Part of a small language model's weights: a variant of Muon for these matrices.
MLP neurons of a small language model. Each row is named by its layer, matrix (up: input weights) and neuron, and shows model dimensions 368-495. Each number is 128 + 32 x the weight over its row's rms, rounded and kept within 0 to 255. Numbers have three digits each.
After each neuron's rows, "fires in" lists the words (lower case) most often at its 100 highest values on Wikipedia text that the model never trained on; "fires on" lists the tokens most often at its 100 highest values on Wikipedia text that the model never trained on. A number after a token or word is its count.

L6.up362:095141128142108136166116092142165154085131106129129144074170122164163112127129116059129111131068188109161089129159157117173120174109141166195177109143102132157136112152089134149155158158100086171110088118165141145121116136097117129132139040106179094144104107114177166145112182114118102112176148150150112115107128158119070229102180138048147020151153128093126103124161133178143118085141
fires in: "on" 90
fires on: " on" 82, "On" 8, " On" 5

L6.up218:134165139150131164126097124090164089123194123116180152134164127161113148168129129073125164189100131158123112136145112136137107124164146084070106140139100090104112109128181161052131149195082115184133123117188128140149132117154139120108134118131122073127103129132150138134051133173169129138122152097085082139167110171126091082145151093119049101151174101070119080093087108078134108092068
fires in: "at" 64, "all" 4
fires on: " at" 54, " At" 20, " under" 4, " all" 4

L5.up1021:081190142108115122114068095123131133157066106065065122145160083103119131065155143068130105121150097092132116162140125096110114100051117164142106146074156150110112107158081119153084124160101195164126119112163131127100139183143124110125085100140140144110100111124160079092118156098120047075167124166125127163090141115094111173096176093079150080133112090148175124082131091145116152091161
fires in: "a" 35, "long" 10, "an" 5, "full" 4
fires on: " a" 37, " long" 13, " an" 7, " under" 5, " full" 4

L5.up501:099110081070166111168131135162138132109089094046105084094086089111089166097131155101111157138144105097054130141078090085172112165094079072101113124141129108129154088172060103049154172122163088124132099126126123184055101151106132137125102163109150181103180168078145118091088138107115121112145143108177144129086049101135104114121133087132143143146115078141130196152107141135124141132085
fires in: "16" 28, "6" 17, "26" 5, "16th" 4
fires on: "6" 90, "iff" 4

L5.up126:133135096145205134085145115167087091068080105161140092159089141136114096154171132106156144128159106089094159132098148177145149134097165192101119084121103145164170089106140131110151132094154197160148145092167162121090140104160182141134104102121112117111171150072112154153178143151134172042185087121104112099132137098118159102108105197132124161155160095128175188205144181143191081151123
fires in: "0" 70, "have" 5, "has" 5
fires on: "0" 84, " have" 5, " has" 5

L6.up96:102152125097171175083090095166149146070138125167125144191131138128146084157107177116079127183135076042174087101098104155138116171161076162136133147157118164128108129127071151099198093139167104138119161122166084153078126146070146064104166139069086165133111126117154211082167105113138156153124140133118115157072086178124088096068107146141116171162131130117142093157132085194128133100061
fires in: "2" 17, "1" 14, "3" 14, "10" 7, "17" 5, "20" 5
fires on: "1" 45, "2" 34, "3" 18

L5.up1875:173096122080128158181156075146101168082115107164104173135161138165142131140110156077134156101158110147174109134112120144079125149124171143121095111087127051124108159104168164107163123122108143082122104161152130144101093142117120154124149156147170128197178093151143162116090093126130097154126165141184104141170094163119115145145171122159063164105073114112200139130119154142107166111151
fires in: "5" 16, "8" 14, "6" 10, "of" 9, "7" 7, "is" 7
fires on: "8" 17, "5" 17, "6" 10, " of" 8, "0" 8, "7" 8

L6.up1269:094155137110148108160099130097164162100149090126128146097145185123119099154157090177096114163128102130088090128131119100141133124088110120147053139080120109115147145086116097155148143135121152057137068129114083136209195170144133127084127187083181118133152141153149121106086152111228128121132169112141146119092133126128138094097179143168093196146154134091111176140127170160152129153098
fires in: "0" 46, "a" 4
fires on: "0" 62, "k" 7, "m" 4, " a" 4

L5.up109:098198133087175172104117117135137117116084020198114123072134108083160086149090152089171139167129186135136125111121157116100164144081086170107097156061205143145114134186093209131076117092143154148088172130147138075184119141145159146170170088108135139084116096120207160146155082128165106134140138106105136096161171117108093155101128149113108091070120146114138130216139135135152095077138
fires in: "a" 81
fires on: " a" 91, "a" 4

L6.up744:099133147171165137125158131181117126091181128104099114115137130206097188117139157105144137154111143101145120191112104137130118152105112138098111151070117119111101105149162124129130100182125152152153052112095123134096076094167088157070153048042106088163162140104090114089127164148139108146157130172176083164124132117074120094069200095153124134135160141174112149086083184107141107098110
fires in: "an" 68
fires on: " an" 76, "9" 13

L5.up1374:098166169102116142147106117116112113099163120119095162092123153101130112166092084094099143119083144083108114128100141146093090133113104120108047079097124142128120155115095170109121143105071186130116132109119110075111117177117110123136116208113147128138109110114186147114098186192120141140143126120125115129152148098129092134127146126102171139108116110141177207087051126150131071071147
fires in: "0" 55, "000" 4, "00" 4
fires on: "0" 76

L5.up135:092108152124103138172136116090150072096130134166178166164102077076121128135148163196114134122142115097084167101128113081138112159095078168102141159108106071081094155132143146107107106073116214184163129097125162172166113156107133151106078107076099096174060136143166121211125142124117176187115112132142082132062112116143130152110118176061187229124168126088122063122175166123172091117176
fires in: "and" 67
fires on: " and" 67, "1" 7, "2" 4

L6.up1115:129073091060134164186055128053125119105087081125091070131157140157056126135095091117153161130125066216141181112138139135191191130156102096181149157061191112162180132107079131092092140170171159148122118094122073123149201076100129138129107117107160152054149105119141126163121153133143150172131170118145121160171165141148129150173126115107117181091109110053173094129121113157175157122099
fires in: "of" 35, "during" 10, "is" 8, "were" 6
fires on: " of" 34, "ing" 11, "k" 9, " is" 8, " were" 6

L6.up660:139124117103132183152140099131153111074186047135123147155106114155111155145130151085153130172125164140127087077128087103129158100069155068111122139178125120097129168167150129134071132114176122144053148184114210136137111131130154182101133162105142127132191104101113132145108104090152154129150159118188196162168106183162131126082179142090084124177122168149136150171158123145126080103124
fires in: "3" 38, "33" 6, "13" 6, "30" 4, "31" 4
fires on: "3" 90, "tro" 4

L6.up251:095184140070165137128107120176144072147090120180130095125146158165120105163139120123108134108090095085122165097061183129101139127105131092139119118108167126144075136075090165152151095103124068163093099086122082129165135217135242135147212128133134134074156171087114159150209159151180155066108118150163147106116132173185113128108165182087103165079057127126140201162152155175114134153072
fires in: "0" 33, "2000" 11, "2006" 8, "2004" 8, "2008" 5
fires on: "0" 94

L6.up234:117120132116120143169093143044161101096137120101088134161131162130117070093146124134117120205207195131153124153111110112083117163106122105154130112162125134138121103140129156121112093099139094214063105110143164130143143106144118107121108178167113150188111110060176125131079093125155119154143109158144086166173054124201088112088147122087092083175118177081152124074139152142077138099199
fires in: "first" 18, "one" 14, "high" 7, "all" 5, "early" 5, "third" 4
fires on: " one" 14, " First" 11, " all" 7, " end" 7, " first" 7, "Early" 5

L5.up1236:139153141082155155098118117123134150121135154139156124138177094162078155102125145102135120190117166095065152147143084084090188166107110147152056093174163129101181150108133108157123105198142167092099143106089134174128146145149187065118113110125148087133155130093134095183147142195156124109196115093088134107152118087126145084112091069111152073163171125086142082095113168085132095159167
fires in: "0" 55, "1" 4
fires on: "0" 59, "1" 7, "6" 5

L6.up1165:166180123136110190080162140119088147131162145127136098116133185068118134197169070036099162144082130127152139097153083160140101150145096106137098095182098107138118162139145146092130174178091171135148139115158148136130140186167124134100132130100168144088149153141154084099120124166094153060171164164102136183131107114126071114113122140148109164118116103136166099144124075185141188136175
fires in: "such" 21, "that" 14, "those" 10, "these" 6
fires on: " such" 21, " that" 14, " those" 10, "al" 5

L6.up701:135182102136119112156140126164194133127121106108115159067177087135165114147169124097097125123138182189164131124132167178092127124128126124127164116194097129090126168145118118114121147120187148130086142107145117176142112161091117151190129158132155121083088118131163208118073149112136112141122153187160109147130124158115154184127133143102130108078181103103159113141191129204125041150155
fires in: "on" 15, "in" 13, "to" 8, "under" 7, "with" 4, "from" 4
fires on: " on" 14, " in" 13, " under" 10, " to" 8, " with" 4, " from" 4

L6.up1169:127135110128073092147155088097138116083123079111085120153185172158030159182114113131084146088142115110090147101109118131108144162098149089167127071114111183097130166121133118101066155115150138151119137084124113127151157111153131136152130088113131132122101066068121094041120117119126147127108058135181155121165130086176099069099138093168051202094095175109183113107151092118175154132131
fires in: "called" 21, "as" 11, "titled" 9, "named" 8, "to" 4
fires on: " called" 20, " as" 11, "titled" 9, " named" 8, "s" 4, " to" 4

L5.up331:157074072172198152138115088109130147117182115137210114121129117113152135135148132089121166109158134062135113132109166119148112131095177098137155148051062162186171143109166159162117216096137136187149135130120121096131159143104087074130082071102119106119170136178138095063139147149105081136105105120076192099154116140108106119164149096114163045089082106078147126114139086074111140083107
fires in: "to" 52, "the" 11
fires on: " to" 52, " the" 11, "e" 7, "i" 6, "d" 5